Weights of a small transformer language model.
Size: 24 layers, width 256, 2 heads of 128, MLP 2048 GELU, vocabulary 2570, 32.3M parameters.
MLP neurons of a small language model. Each row is named by its layer, matrix (up: input weights) and neuron, and shows model dimensions 0-255. Each number is 128 + 32 x the weight over its row's rms, rounded and kept within 0 to 255. Numbers have three digits each.
After each neuron's rows, "fires on" lists the tokens most often at its 100 highest values on Wikipedia text that the model never trained on.

L14.up1208:117099135124111126052169119131143089107147109186111124143135156148188118187147137108154128099183125135148155101181098170147102149127055139097143127096072161147185137151123139124106119173144117145100060099075140154078079133144139112096148101157110162094153098165122098141190086107130141111141094131151099181076127135089149127118119116120125168188124059095124121118088139063135172168136128155154089170145074155101089139120155132161094095151124092177096170136173127128171094118152097153109118155132134151120151111187132155103091155096139098101125178191163141125094069151139109100198104123157089084062117160118135174138197124105074181109113104097135088142126112115168141109143039196197117121094122127130165079155194091136110205111119128088081104117156188130139123158187117
fires on: "o", "a", "e", "ico", "i", "lo"

L14.up379:164173120128133068112135144142111075109129155138078139214160137133117197119136112135145125137160127161105131116151118138153104071109162147128097135106112116137119065165108161120081156118123159114145159112085121104155081147118146135094150111127117172174155167076122080081080070101087182115135092130111114120137096133092120126133121222136120120095102128084144160154111118101095178105106192108133135186112139098125159152084174072117114175134175103146154170149105155145123181173071097075132113094149140141155134103104130164089043167074104127074121156053160119109142126148108126154149117212173061110135144171122175174139141125088084114117149157090100113151139136073167157253133162086142138144080151114151135151117166081127114167108170162083121119137049138107126169132161122
fires on: " of", "ay", "in", "on", "an", "ak"

L3.up1370:123103137085100053111188128083166119180118146038123146089198145147145107128148080140173133109119114143165149179148136111171099147161175100073186148148114120123115088210105117102122166137091154150131134091172154138101062092143140134174150121156132146175097106096154150133082119106111105115155061103058148133127179112116071125123104106252130175145136123142128097130118125144115071099190135129096161171126146182142160157106152099096139226120125194122095153116125113120154125131148084098157044152150094110115123107166126136134125103128159091127118119153190075121158131174121108169110121179158117160138101166104062162166100068113149127133152144148110088123103113143151128059133162121137189115104095096095113134155188142110141109099118126060120131121128121141084149096161160
fires on: " became", "ene", " Pr", "ke", "ilitary", " served"

L14.up1066:095126135141145137169113202131143084106163164161145203136099111162095164121129130121080095114081108092187118181136093191106155148128109140112101164086223152186132096093179136156148119152139103097179123141128189107097130148067132090093101142112094076120150116108145151121169182102160169174186139138076144115164126122144078130085078114101167137120158112120150161088046125183126111151074123181161108136088073120166100126142135155095115127146102129122134135113076132140088142069165166087098112119159134163148168148103174165120074142142111085114117169098191046198096151135119080103110139113162155170129122105100153081077141142133092143097117146135070169131135102143115212158133149153123083138116106091122146164127114142112120171127135109097065073149160136148196142077135122
fires on: " T", " B", " H", " M", " Se", " P"

L14.up921:162142140052123085116101148120150118159161104131120127150130197166147139171098146151117165103082107126111065193065144105107137170106142136146161147173089149191153123121122061121129168082126131174099081126150176178146126153131120112105124136087109092132116119181150149132147150061131118120138115144158144114112132161194122110115105127104187115103164147183143127074119118128110160071164159144079116162130168189124174134137115168101161135155198121165114115042103115062115092179146118100136141118142138078161115116137126122087077100098128159194137063130107078084114158174079172109127141097037080178148128122082147139142114187139155129093117212166078086074118147117140145124164135110180131109175106132164125101098099105133078114184085112178123133152164122143114063142108091
fires on: "ow", "N", "ater", "ad", "4", "ound"

L14.up1467:106129107138069148117168092122096125105150132142188144133100127143168101139117135017112129110155140132183140156127177145137123165097165145087121153061145148129119133086123187079159107117153135114147138138121105132170114102111116183167070160114084131084141148099086189100163109083217154120111110118124130086123124148168100100118121112151153132117171094140142181130121150075142165095165185124134129179103125150081120163137194065113117182106143130133065121158130147103107144184101203146131147130127121113066121156111136165112105131080163064069087144121134094134129135123097155074106126171122153098154116129097156074093140162116108073125151092053136145125095069131073118155175118139136134206112166079150142138166104091163088207197101160087142155219116090129124141140138107
fires on: " before", " as", " after", "ually", "ically", "ad"

L14.up2022:138144152066057081140125141134107158144079132149181119081141181139123117134100141093180158137157100113153056107153183135117110119093106129162168164142143112120120146126144113095165134093161128139095085171118171099172103058134123150173119115142101184114136112151164118132111164121130118137117047108028117115148089136102114134121139088117090112125169111075131118126090101097188123085083114134125126068078099071089081171118176117116126160153114147113078140152134207081099130189084141197128129085123108107191113241096126087156140127137160087164090140165102125096109131144128181182112129102122086141106162135131144150183086145092117128166113027132120124111124106121118131127135125138102147135139191136107137141153153123096157107197168153089148213169184137138078118135121125
fires on: " as", "ad", ":", " -", " film", "/"

L3.up230:159087122099113171169129085126075130119197137107144079089095137137160200121085126152072146116145100106133167165155154095083136081127136154134130096101136114175197054145179135171106183162117226143080134146108122085160091121170178136102123145176131183126136130139096151083108159133132142146156150062079157141126130116093112082146171107063156123095159134155111110077073135120061110124123088142100196139106148142074150163105078094134179128158106158176166111149115138160129133090095059160161162139127087133132152113146042174147207104109120177085145161132119083139160088125141135155143124124173106130105149086154156121071130147150115140113090125088094125151096104082091097123129068120136105140142149151163126068161134149172081108118198106114121197143105158134115121168122106
fires on: "erson", "ians", " national", " player", " women"

L3.up1134:107139148121118141086092113113116186107160116140134122065098144091071204092181106156183069148098100133086162168172128158109128139101119126185151132132114146130122122170124099098134157135152134155135126158118194155127109071165201127147099107104130170098123155153128122069101129091111123164109100150134116143094126108070127119156184112122146133084158132135113100048137184128136188165108221142083064154149151110176118098177116130174098176113142088165069091094103153140178066118199152067121136126119127079154149131077159109109090077094153110108106125096173146160185121171148108152148139132118146105187110043163146178150128080165126127045187143079101137135144180119123126125164137177101105109070121178125101142148133151150136102168106107088090150117154111113151084145126114
fires on: "ings", " in", "ington", "ues", "ham", "ance"

L3.up117:161179168119124126194133141180127117119101154112142163127113155120162109159134147072111128189095157191157157157109134075136117149101133116109079077105147089157122151099113234070089082157144147167153164092137106167115149120151166141120123118137127142115088147156121126121105114130099043113140114066112071104146087170145077131157176115110158123146162065097092147142184140141115116140193086106091180157117114152149089122085137142115180179194199110159107067115098134146092167102143152129104124104135073133172107113103117129109151144097120077140080134093134155102133091150187051141120151117122101124119210146122059154177137123108064051060119136100088130092080100144181194127166183123105126116150119104097124141110147165131158112157098126168106195152144148137121120147138141
fires on: " m", " re", " f", " c", " g", " al"

L3.up130:091178096097118190155111102142117157155095105107151133106072124137102167166113146168125123155191189113180146116169154096088144112110117119113172122111082111077149117152119095135129119144137122113111109154086073121119093110163120164078129143160150101139126094127166203082110084122076126124118188107084126183126161191160135148148105111115131107105125066106078106151144107108168172148082106179178162122181173129092111106120096197080139119139158078101141121193128178152077115120077118150117060162193132097203072152087120165077143145163165165109157129101112128147179146137126170116099093141164149146125169133092130140103097170159141095071101106119071116090123140139100167133164120157161147115165124050165160172139079077123124105178197110163140142166100091119075132072118168
fires on: "w", "erv", "ne", "fl", "ents", " sold"

L3.up747:138124200080141110163189109144085191195103122154148126141145159176131178154093117103061118079115134174117125147105135164114121167133151158082138094154115130103045092160087190116163123126094124066175177108121132125128160086112152179115127118205144090151138077134144163100100147171083145083152094164131148132135136137122141139097122090116101133139106143126109162136171135126070149146154147132115139131126118180176119113068064115076105184090161121162102066091116123099085104107166137184114130182151158139100093087147161090138143157102186082175125100174119137050127176115132123099135077128076107128095127110161147127109138121132163166124095181111089136167081166166121127170143150091179100075118128140135115120075120099092048179190172165113137095116122142078137137116054113
fires on: " in", " number", " age", " many", "):"

L3.up1800:179110189149139153145055170130104120162155164136120119166084146117152100060138101152111126151167137165140127185165141121160140127094125011148122116081121079095089161160168138075139143138166112136169151090137103085107117109177136146084084139147152099173122154143159156129172127109114123085131137051077130083124114129152098128130155146107159145096188059112138173208159126112105146182131076118076120134154160182104165126156083157081132080152189135084150123185104176125035093089144141128154071109195118123172137139076106116076180066130161109144109156158152118136144120150137095155164165103120118123149142104115147130094167135165109064120124093092080109104123183089121118163195121089114104106123156126070122126138147077137125101149108134158081164139153106114143098163107154
fires on: "-", "a", "ox", "=", "[", " ="

L3.up1357:173125158103103137166091131118162202100161130117193133133159127145154148112134133090197138136123087098136159172157142123156114151103076135123121129180139187135081107132095122081057113112120113173142124165091152118118150125154153185102088111152120064120074111103107080124144115163143069160195124137054114091126155171155131110097130128150150153136141100104096151051108114135108118177105187168112104125113180109105141135070126077131136130185182123140165209159179160148147104100090204138134169062120139107106144072149068119106150073138177073106119097120072078125074112131096070155081099147126092136176105138125098142112126088141136147170124147067077140159095169151127099105179130124109097202166148097137176151112115144211156117134160165125165114125105104124099108101156139
fires on: " tr", " Tr"

L3.up541:129132099167139137143182133174113139173247105096187138136148162203174136139148076105056108190112103120203168167080117084088148153154157123073153069147091110135089155151107144117154109138044086103123141120144031115138117127100066167069128100156087082144142138133145181098103136127132094123172127167140140091100104088125103152115076125120171135148133165119146150167086159093134105158155189152150127120124153119147088130151111100083106152108110159139120130126119144142127118152116195158127093052079161159082124109102069157115114135102101137093095111152108136086153143135140118124080156111109119093065127030191088118108140114155167128133129112202129102124090171143169134158170126120163111132099186140086115126097115140109133172095096165094162126135177134102142126104153141
fires on: "lo", " go", " comp", " only", " in", " age"

L14.up69:151102140178156089050098144133118154143161070123068129117109182170090142141101149106121152106146142125143103125131070084165091121092159107122114121104197119095160093089136128150134069111197144163139104164148146138061116116131178129167154129156141112124136118132134146124125077143089129109195114135152098166087133073174116091151071094134119111138146114123117128135130157109106140130130099157142177094149091141133090140110173057077092156169137153120113159089096154167096177096155157137135163148145160134143175122194111128154146176083128133155133145112155092206192059183125115089101087140161115083095171115058133136148156126147174180062146133125139165077087136092204150140132158133132090143161115095134151092124126172143116099044082075117123128124164177121060120102227116
fires on: " and", "a", " (", " La", "e"

L3.up787:158170097100162156167135147132098138130158114128135126076115147191079163112106132144127173085148139158164159104157102099147143147079072163127156125103158103121120121177073102112082168087075083110125176134139094105177127126184148139048061134125129086170088084156140072101137069092123143111161147098086128111196217126120041096163133102138139120120162116121112101179070183087108117163087178112184127129074172032145192156156081101169092145112147141116142098142122114117181114132103154109092190172164128129130115107095123162103151107114151143101185147136168111174090167129078144115116129095142106155108127100166100128124133207131097138161143129108076092095089136074102129152092136079117073130150148151133114113119112110161133094122177122139150162108164140152148073093176150
fires on: "ians", " station", " commun", " people", "com", " national"

L14.up2040:145136092097058124194161144114129117128112142165144144135195159148136117093127047138127102128146131197155112048174124132154139173220137076150121111127137166128181118111121115137109079108129127094187139149113105100095125114117076177127150149100155087069087130140125095105160173110106127152102109127136119095095169155132165136149169173080065102144137180171075127148152136060091074175093116157147077190102165114109102145120142117166104178142144139113068092140133102099172135086136094092137108157168170161122065165122148095125139117112141075081167171120144136152126131111130123132144131164237094145128148153130134087154153157075112089187149161165113135090111105134096131114165096140210067158084161108107106145095151137111091106150104142134147058139113086133181168123081117
fires on: "g", "t", "b", "al"

L14.up1020:145154147121131143181127184157108089173099159127139123073147134116111168123104075136148077068116110132111106106206163161147096190136138190108089190116115116152162133090143124156111089114140112152134184148146091165139166176122134165152112139120149118206122148135134071079089215112154130130100114116088120101124160146152158098131085097073121105078168138168098121163121111115107109126153152145115118122062137124095154116077131104157138143033105162153139074097115122118132126143184143159172054137145141109131077155157076109129126092160079193139207128098123123150127184108112131117094103142121105143145092122105053096216153177155135126096105089138117147134122116158100144128224127168096042127162080154083107147086126132090105102093095171112165077140136091160141121124134158
fires on: "al", "g", "ar", "sh", "ian", "ess"

L3.up756:101164151193159116139162135151180085099140130161064124099082131121099141103117143129100155100120159080165138138151173167183162091127118138140124082106130143085092112117110098156101151119158106137140138140083156111094129079103150173132159168163132135114105188169108194135199130110076188138148082102123152108063161113105099116124124079039163114128129123170079088145102118109156134120100133063102166202127115105105079114090137141094106115082124107179135181127095094169111118139132076132091128184150134146116144092089118153102122108168089128156162123130165081139092135145233178164108116155166138115106112092083060153130156164131131064131146121119132090149131084082127134130097139150167050191157145121085109141170155106119176210139163117068159156088128114112076123118173176
fires on: " Med", "ag", " Car", "ino", " Mag", "ip"

L14.up203:146137119070055143120158065110136159108121124114193118067061087164148138102141134107142153127093166138150090059124140138115125108145157101137149131073189163125110131128099109163105116037176153083099145083075107111121159115081120129099158168115144121083090174139137114180146106112146087151153101146109137047093157147138144089152081164123144167136119085184138117184135105103090134138084227063096055147180150149113165152132111078177120172171104089122105160180111135127114099102146086143156170155108169158053132110124117199064121145120150143140146119126141134101137134174162106125172111137141153112156138126170157096059150090124174140113142140122111106138168115115090138116181098157101132126149142166141154167099106110181176136133134082150135116116127153203174055157098098
fires on: ":", "ob", " add", "ps", "one", "H"

L14.up1552:140091097122177181172128105125195104205111154160132134111204140166102107177137112131151091135103084088118131111156123116078123152153083152101148129125133100095173129113127095131188144094119199128127165136149141153129090132139052139113119123153177140158085103056072112137075176094072160112147146085092138179160169186145158143088140149172126135122140093148068108185132121081149084128199125206151069139119112131152182117111127151108090174106125159154079132107199127125112114111082140099068105072154151169086158129101151153125114140146161155160090146169120161080104130146112106144107127182114116186110167102126138109132141176147170133145129088102064198154102091122116141142149149120105125143161059103132115113119116123095145079157112086102099176105126057154037115144117128
fires on: "ing", " of", "otes", "es", "is"

L14.up1613:179117109131129124098092132100132094146102130151130151158142112125098117149087126081093121124182083140134134166153119127114140093089176116158147197110128121109112065119099133166075127142095128168135168152077208085120130112096147188190135153161093135122058100152126160139191103141132167144155101170189215123095123163104108068175153121114191121076127164108137119146108115154119095107052079136080100129147073140075095121110187175101179127122114140046086064133091128174138114083118117109091126117110150087124107131179145171144116143141133184113086104141099135086142104176119134143094142137109163112141132163115095084168165113103119142152062158096135196187201131154129171072102087142169114119102107091093103169094131185127105168134152128176129066132149114123119184163144161
fires on: "4", "5", "ene", "isc", "ourn"

L14.up816:133128105093107117080080124090123112139121160126208095133131055103120098118088229192174113152064154160142078108140185194103101119134124136148181097137070129166125112154109136114085143166102165163159136115152136110091089165116183114101165111139140142159062095124066084070119142099088148163155150171149126150125114081105150124122141169190153158091174188136065121125078112052120076149123109169062116132125166112105104161120159120151135183104172135147213101126143143145102125106100158095073161136100129040170120138162117170147121118118154145128149111108163174142101086150148097161073097141116138090092134121084163098143152161110145076134133178128102124147143123127150136158130103059101101173106085133107166138140120155145151121115152142099155154097097188163127140065151091
fires on: "ic", "al", "ial", "ant", "ical", "ural"

L3.up640:206127077086141149109140166153141186093181117195168155083167127117108179133181120129124126134045118162135119130055108150169083119134174159169124117100136178191114136143163097087124105099083150146153097125111169102130164042162160088190121045156097155132094119152096084117143121129113137128112169113133106136189117116114172184181127113088159132129191115117095065081131138087112143116172161097138093158139102074090081139137132119082085183142100138139093114148193145103158137166127099129139186061097165114111145149147102115166117090109144117096121181158120098129104158117091131069130117106163176123138077151161095067138128093138116112182160116125165123110141151117102118086138128183109147117085056146161115048084142174118149134159093114143092122142146181136147120132095120
fires on: "ings", " in", " Art", "ach"

L3.up478:080167122093125102069122126148133110142196089106117134075094108092125148109095169140091172087088115062107120201170120134166104123147131140074135123138159139130083152188104131108128159041107141140167100065078101196153138158148156155119129141155088082133131019172164247132122111129083108108133084109078119190203195105074135188087120156110163130130134106112151128136131154102101118110152096158149101107120116133128180148123154138122136085107101160150137149119133161141139122108159118100151160182125108111108172135095083136115143095129177157135119070139130175141094080122134128138154145117172110140162129114125096142141139106077119069128102098155138232084127113090146112135103185104112177109118131164116127150174148136116081164186102112059164154142130145178146156090142129
fires on: "res", " Res", "oin", " public", " United"

L3.up1297:126146180193099150127120164181147138145189132152077144125147105113090101104140141104213097084099150141194137153175089161085139151102163115135130109050097146162061099084180119156058164132130115181125148097141124105108136156107090130099116104117141123147081103195086110083159105035099191120151146115130130123158105171130110108143121119082143118136109099134127087111135107154089116175197134136151149080083128126124138186116112123153142154093168104184108104100177141114106115106160143150108137104117085158175123127078140171139127082106097165165193155117157139092166150128140097172130208139135103134150160084090090053074115154162148100143076131063158144121056151120159119149185071127177171125111130093077136136110138144130155122078108126158177166156152098089102109136167095
fires on: " =", "med", "ike", " activ", " is", "ass"

L14.up1023:173130146153116138126183176162093131108136110152074152088134137141046140157161152099098161155137136105160160140159136112138150121126207131150078170097110101118171122148140148110152137118127148106127123130096182147136129134087099094036121149158107092133083118129158136118119102151132145119175149149152097145116076074092166153134186123126134128192132016188127143124130148122164177099131100155168117060143133104096100088122141090079130178104111155149086135105117140128085181146159115098146057087137146154129161147223143121117127129144136098114175119077154072141114111129131133177102112146146091117137167140169110074070121144077164092108086101110152096114062085179115179094124174138052134078167081123160156183114112052132102162090134100069129145144120127156201137108111168
fires on: " J", " Ch", " B", " P", " M"

L14.up1634:145105114156102084204083143102060095105118165115110150180162120167148150155079083141157164127169102109075102110153069105087185106101152098115127157165118146107087085130138127068069159093101161214128107056125158108179105124118121141181150173098067129188066109150106110146165192151084099135168112165127132134091099078078064073117143099164104148133093103077107104085131150132091128086208149147104113170098128068121119119131171158125128088165134151047092102072148169100087125104139137121104104093110148138132136183110187100132105093115148162110126121164153216121140078131093107140183141100149183142112153108139127117117090112156125158114152154116125140146131092118159132165169133155152103150102097095139134129113113172114104168130111172137154156113198139147156136077083134
fires on: "0", " known", "i", "ar", "own", "g"

L14.up577:160124095118188113110120168100113092161103089083104161141168100150150154117129151093142088132046100073157167131163118144107106160088137161162141174089143079149114111104118138102155142152078144155117129152093107190076184137150074098056167068109121104091132128128129134128119102153210105148170138116111115095145088095058147156189085133124126154109104067179117131120118108123169112147136147151116104161163076060078124169214082118155114173091114088134120156132127150093075125104158125077123146139165099135147152124172109155140161152084118106120123161109142139130104185107140094123094154135196188121158208121126154056123116159153127129151085181153123172116106124166133170131077126180147101128159055113174186123137147154094122161116154133109137080161093175114063187113132095
fires on: " B", " b"

L14.up45:146092120142102120134215124077110133117146118126119101131110117172154103121119112149095141127102192121045153199109119132142127187116163126118127200159122110161177153178143120120129076099085123154191151140121096146110122176161070083150246135064113097153115200127124189129138138051057096125190125168136171135128145191132108132104115154075171103191111159095093159127049137148113118137075102125147144153151172094092128155140142132096098119141182154125131139132138134136153099101145154111151134125158167121105141114119103096081153084121163095153141135120106111121183153158173138127161090080090084143136106113120162119110143142074102112172107117053096079153182114131112108182082163100164124148091142127155193099200105126112125117090102098168115093096137059138117111145131105
fires on: "=", " =", "st", "est", "ast", "om"

L14.up1384:188106167109134183179164137096126081035074130145090137160111153097158136129156125099103147168160131079101149141113162099123125199095142161143130171125137125123119112102084164110170156137151135153175083162087105095128153216089089126149120119106157126114104156138173112151119090143161094069107117176090149115155115103086135110051159116068134105100137139168144120103107142154125070135134120118179134155162198121117155135102147029152166113147146114155156079168197143143133059135165143141139134134097136104104122192154102116092127111129111145195105191098160107166167137114085086154135109138097108098121158130137147067106102058110145124131135107106073158119181103084105176166135205102089123101121134103150093092133120215177139142105127088084147115129076144089169110157079119
fires on: "ir", "ig", "u", " leg", "ell", "uc"

L3.up129:102145154115127180148107131067140107118128117118196115070182096125154115102138159134133168167136034117109133146114148119174138158117109147133117169106118140170124162135121173079103099134111131193122137164138075167159158148169144123157138107138157125151098075146091060144172101093163157089055093119126180111158133123161135165156081172137128138129107096150123103094097125121132168126097145158075089151117136121094207164089167134131131112145122137170084092171104119028129102144095105132071095050143126120150193117080112070111121083140161119157096063123075121161112152111088072141064187167140099142158119105119123106169085099124140154120151151118223103140070160064105174133129154127125153117141118086076140169097172118123194172144122131066082130148145173131104112146139120
fires on: " Tr", " inst", " Ex", " tr", " appro", " ex"

L14.up269:112132136064166135132120080122069095133112112149135122080154137195123142090134136149182166088156132099145210133074109124177158167161077135074154132162133102138097045129158106149139114149080099120119076121145075133109119166141203100090130194141135074080130193130115108158164175142130128163183141165110183121150160128095092123162102143129106164091157090117131108121141124126181134105156095147072145111102108163117148078164076143119115191167114152147148123121137079128088070187189117099099162163155104085137085139141090186171170074093167109119104123112154111063151143125121095099066105107107145144139161047170099139127142074098142166131117152138118072164103130121129154168106188160156173053107113126147147156172163123125162124085158167126100126074148111134114142078136145
fires on: "er", "ist", "ation", "es", "y", "s"

L3.up124:149192210085087129177082199166077180138130156144150148072121142139145122202081134119080145167155068118104129113117169110133158087117110134150096110086128087214117166143100141060124126167111138129083171142126167085111151157158129154145097168113114151081148102144060071108111129124170130156151144124065100091103135101141131146151146060080156154137114096090097141157079182122146101133129146134085148167118150170172148093121129136150104069133137145149176030149106101149102156112148129142121109068151132160115123150049158125148124145130153087093111121208108139115152135104117115087094107120129133157138173206123151121110113089127148100131098147155118113153100146083118172178146107107106193091132132125150141129061143110139147136133102094089146231153120151115129090188181150
fires on: " end", " c", " a", "\n", "elf", " f"

L14.up1553:124099145093128126112162104105182141082122107121150161148151127095102114112149143125123137119112155150074195134181187194126095133100118107170093205104151124104118134123100098092118175121158123082132060117123130138035176140170150113165167159125140128140119078107115115128158163202068088147163129115091087117139158155117154111115068167167130159121085175100085192132100107128091094170084107158091104169161168102144024151101124159125169138085106143159134128133115170144136123145132175123155107139122171075174122132116105137048195177099118133189120133114145157122083160111153163140160164121094205169128122135153079116117165099114079108189157097100114110100163075116122106131126085110151168150132122213122166117151082139149109097100100149077077141104101156104130181144184126
fires on: "est", "ant", "ing", "st", "able", " two"

L14.up1681:060142114115102069110107094195151130130107118125151157081126130142108116158108151088120150157129143062133166117128151115150117128127079123084073088094168248126169151113094137158123063129177136168163099070152094193193110118037102118104138113109133125133114106098101141138129142128120101159129096129167137144124092091127128115109107106119112109146186117096149096129105120055139103095079143117140177093139137145138131147094139111134147134216138117184104170164146121140190123138066191122172149112165117158125108075127139113152055123086174116121177148111076128163169055104174079130106100167105120180156163116098131149094178137139117165114118162113142198127107137041131147130150124106142164111127098107152142162187125138129116173078065130099153126109096194121132146102179186
fires on: " o", "hem", " U", "as", "O", "u"

L3.up562:208106144111128117095071134161164187127158157150126184107091129116130162083118130102147161123113161120075235198217166125185107042121124147108099139140143137121100192162149098050166115162140094137183139111149064181140114124136125127116088133138119092122158131050131113123115125156155162154144131129086104120128168084152079083131158193143182147108110093080104156172090075137136158131155132094135155097154136145143149087138084100112134105120200129171133144071119121120120084121134099133216116096134133113100119130107107114136160118194075124113090114138148071179142113145164150119098153077106137107132178146109131067127130124098095125127077129136158128127151108148100134128111170103121136087111127143169151112094161156174070143165082135095114171100117072121070082072166095
fires on: " made", " been", " but", " list", " List"

L14.up1824:121097094119159113168141149127122152140097174103151087077168137126125195130176133064141152186120085108095167105176136175110134126109080106112162151162127187132146146128149138100114106148090147145127131083080155132158057140125176062153142077129068149133128154114130088080089184091106162139140120105148079182088093147174139191101171123158134141167187135090115126172110123117151111171162159207105121143096205135174093151152134135109059083101154136160137145144163156111090095118077101123094155201124152136093172171072134161059139151192131137096136103132091140101188172109132129148128143120081098154100126122079158095083104163145120114069116117137109048148099142099128074178171123059108127178097077118148152136089103115158136142142089125146155131090080117122154123110140083
fires on: " of", "ing", " on", "ial", "ical", "ive"

L14.up1281:095130144120104131110093107176124106120062153115079164110164104180127124119111122171105107143153084159174157089129135079176155130108132126110147146099116107090115096131170096156158125149123154117079132189137138110101111095134173088089156096157157120094105111108161182182190149133090138174185100115141134063213178172102163098177113178111148074108103091160090100219083099069127115150097154121115149079120070116097103128108077181085141120135156088103159177100176129143175123157098074134147137149150121122186145191164151078091111121120169074143125105123186107082111135112155140203067123171142121084093145153134104076080138057077082109138089179087172070141180143122129124147117101130118151102090122153163133118119164148141104136113169116147118180134152098122106110126165118
fires on: "ation", "s", "al", "any", "el", "ment"

L3.up535:163179122089074166184111186144155088125143100147105113141080070154152206113063120094140117147140146073114129134135156113174131128147098132165135147110098119119138086126141166070157138173121146162131181136118132082109169154159085094185132121101137094110079133130081102141110128119089097128140123118081099124139099133130085108146174110137205124129192109112148186165184080116117123150099130085068167185113195144134148128147146086119145118160190087107175115116175143070036162096185059167115082088142135156129123092123100088173101084115160157140127142188179190139128172122092111130100107109168168145128159198133071093101152157111114103108116125111135086130121164052106115124082130131087124159136148089117101107148128125112160158135096106136128165171104117094078080143108055
fires on: "elevision", " =", "=", " TV", " by"

L3.up361:129169112045105144078166085119113146125111181084116117116140200158148161177107115154146179119169137139130197148095121095116131115079122118163101133098159104088155154150108124186083135117108099121133161111170049143143172133123155151112132158142105141164119109120095163090125078135150124119116185137089155096097112127112137165083176102094126159152090184087100114123118099048161128122129077151130101073168130111134095116138167147151125108188172148142136080077170157112127061097035067128184078056116162088177178138187083114111087130159134160161113160141126138154122127098077128128144107131137127182146101150124111093075075123090110101195144108094130163089128145083118112129100123127153120124183113139105080096095107167138170120156178074195074145126151164152165080142167134
fires on: " Em", "ublic", " em", "hip", " \""

L14.up486:175192163114195123151117156129078169124128162149154160141124119151152194161060140161059133117128160114130195132112099143104159141125138147112123172144146127198118111106139096140089106131164171147192090079085097107116128185139078132158128103129176133120060141139109127146157199173217105151167092140104148151105147169089116106091194123040171074146138100154109117148083124187118127099136098092073141123076109175090159186105144087065082062084123134173138088117084112146102100097132088071089200137146155136085145070139125133138133140147143130076124140129165088089131110141194134115114159154163172143125107131091132110074161131110155114107174144101116170086111127184164130105106136139129122103165093144101117144123081137163163150114175144145088135129099062124106107137124123
fires on: ".", "ant", "at", "ent", "as"

L14.up1242:102143162118159137131130175129122169113123176074104115121102200124108134105151180102143149160171139132135145156154111130119116182117129070093112165086134142114137134064157071176166160139123128130207170131090142014089139103092159190130129109063131116132120138095114105148164088077102114113121142105118105098153175111090178147149088165148122140129093142132113070164063148095182173108133169153145138134146085117133111105132160121098127125156109174152161139142189085111168122127148160117129110158234134201114162131207137132108107126112104168113079106171187131142198097159148047105102126147145119081100149092148138121098111117151143140130094140134147166063095100121117190122109060121087159115140112143145113177121110122096123148123084145108032153079066142117169108140134106
fires on: " Ed", "ott", " Dev", "ff", " Pat"

L14.up1654:082122115149152121117177133146110131129148149107155097131107198108130134106105092119118140138098054141131124112110154183085111160165188182101121106105120142150105133040088084086216158133140123072152100139112192125138121162102086128108089136146136128173144121144184164141106151087114137162099122158085158138137148130159109078153097149050116110087134176107140135103102112059108133102124122111113147136148098157153154145102142146077105155170136084147184132069134124154127056156091147150088058108132116079155179120134117090109174132146151120100116084172121051176171116064142114095153135143112132189158115182093123109084123102139115042101189158117110102172172158120099098107142134143156102113205084149120170141162121063142126106175147165137129147096219147145171089162128167
fires on: " in", " /", " than", " im", " of", "m"

L3.up1758:106170161107103166099095117127142179125109160099082136030139129106147117158056070159103165142146081176105055111118152122131180122153137157185156133135160091131178174168154072143152094117097099135135148120113129135121099075049105132135139138150089119145106125209154141056150134135133142091127142165115108166118101135128172112064134112141135080144179169107123048097148208110179097166143119194153134083160137105147125159106113196108141122133114154084138125101141085080142178125119111124114117130182104073122095130068105101112152103105123132142064051134100110168109100113112122127196115091157108125120147108121173148180147063177142147119166123138118152170156139130177156087127114171136114146140128115129134110044182109116112098144163155131194125159145160143114071165104182
fires on: "az", " Christ", "it", " us", " work", "ant"

L14.up1645:113096113105106126105118159118122103122104087119122058078135048168117206078110134152116149136201168075109093125140112105084124157113167090093086119148138133097147115117139099102159131083141097084141132112084172125099098120137130114140085085122115100170135161104121181147127129137153100169161088219134140112159130124171163118167127138152175179155116173131113132140085102084099190095107181114131177098146132122121080075077130138111188101137131088127112116142138104198152078158115105095082131175139116079106168090149102074185155072101141160087135143112083116153191152113134168099148133102158066119140179111097144128104167140192138110090120110083139061143129166130207132067148137113167106147130109152168187163146146132195097127139105074148096137154125139216146160138080150
fires on: "ed", "m", " Sm", "em", " than"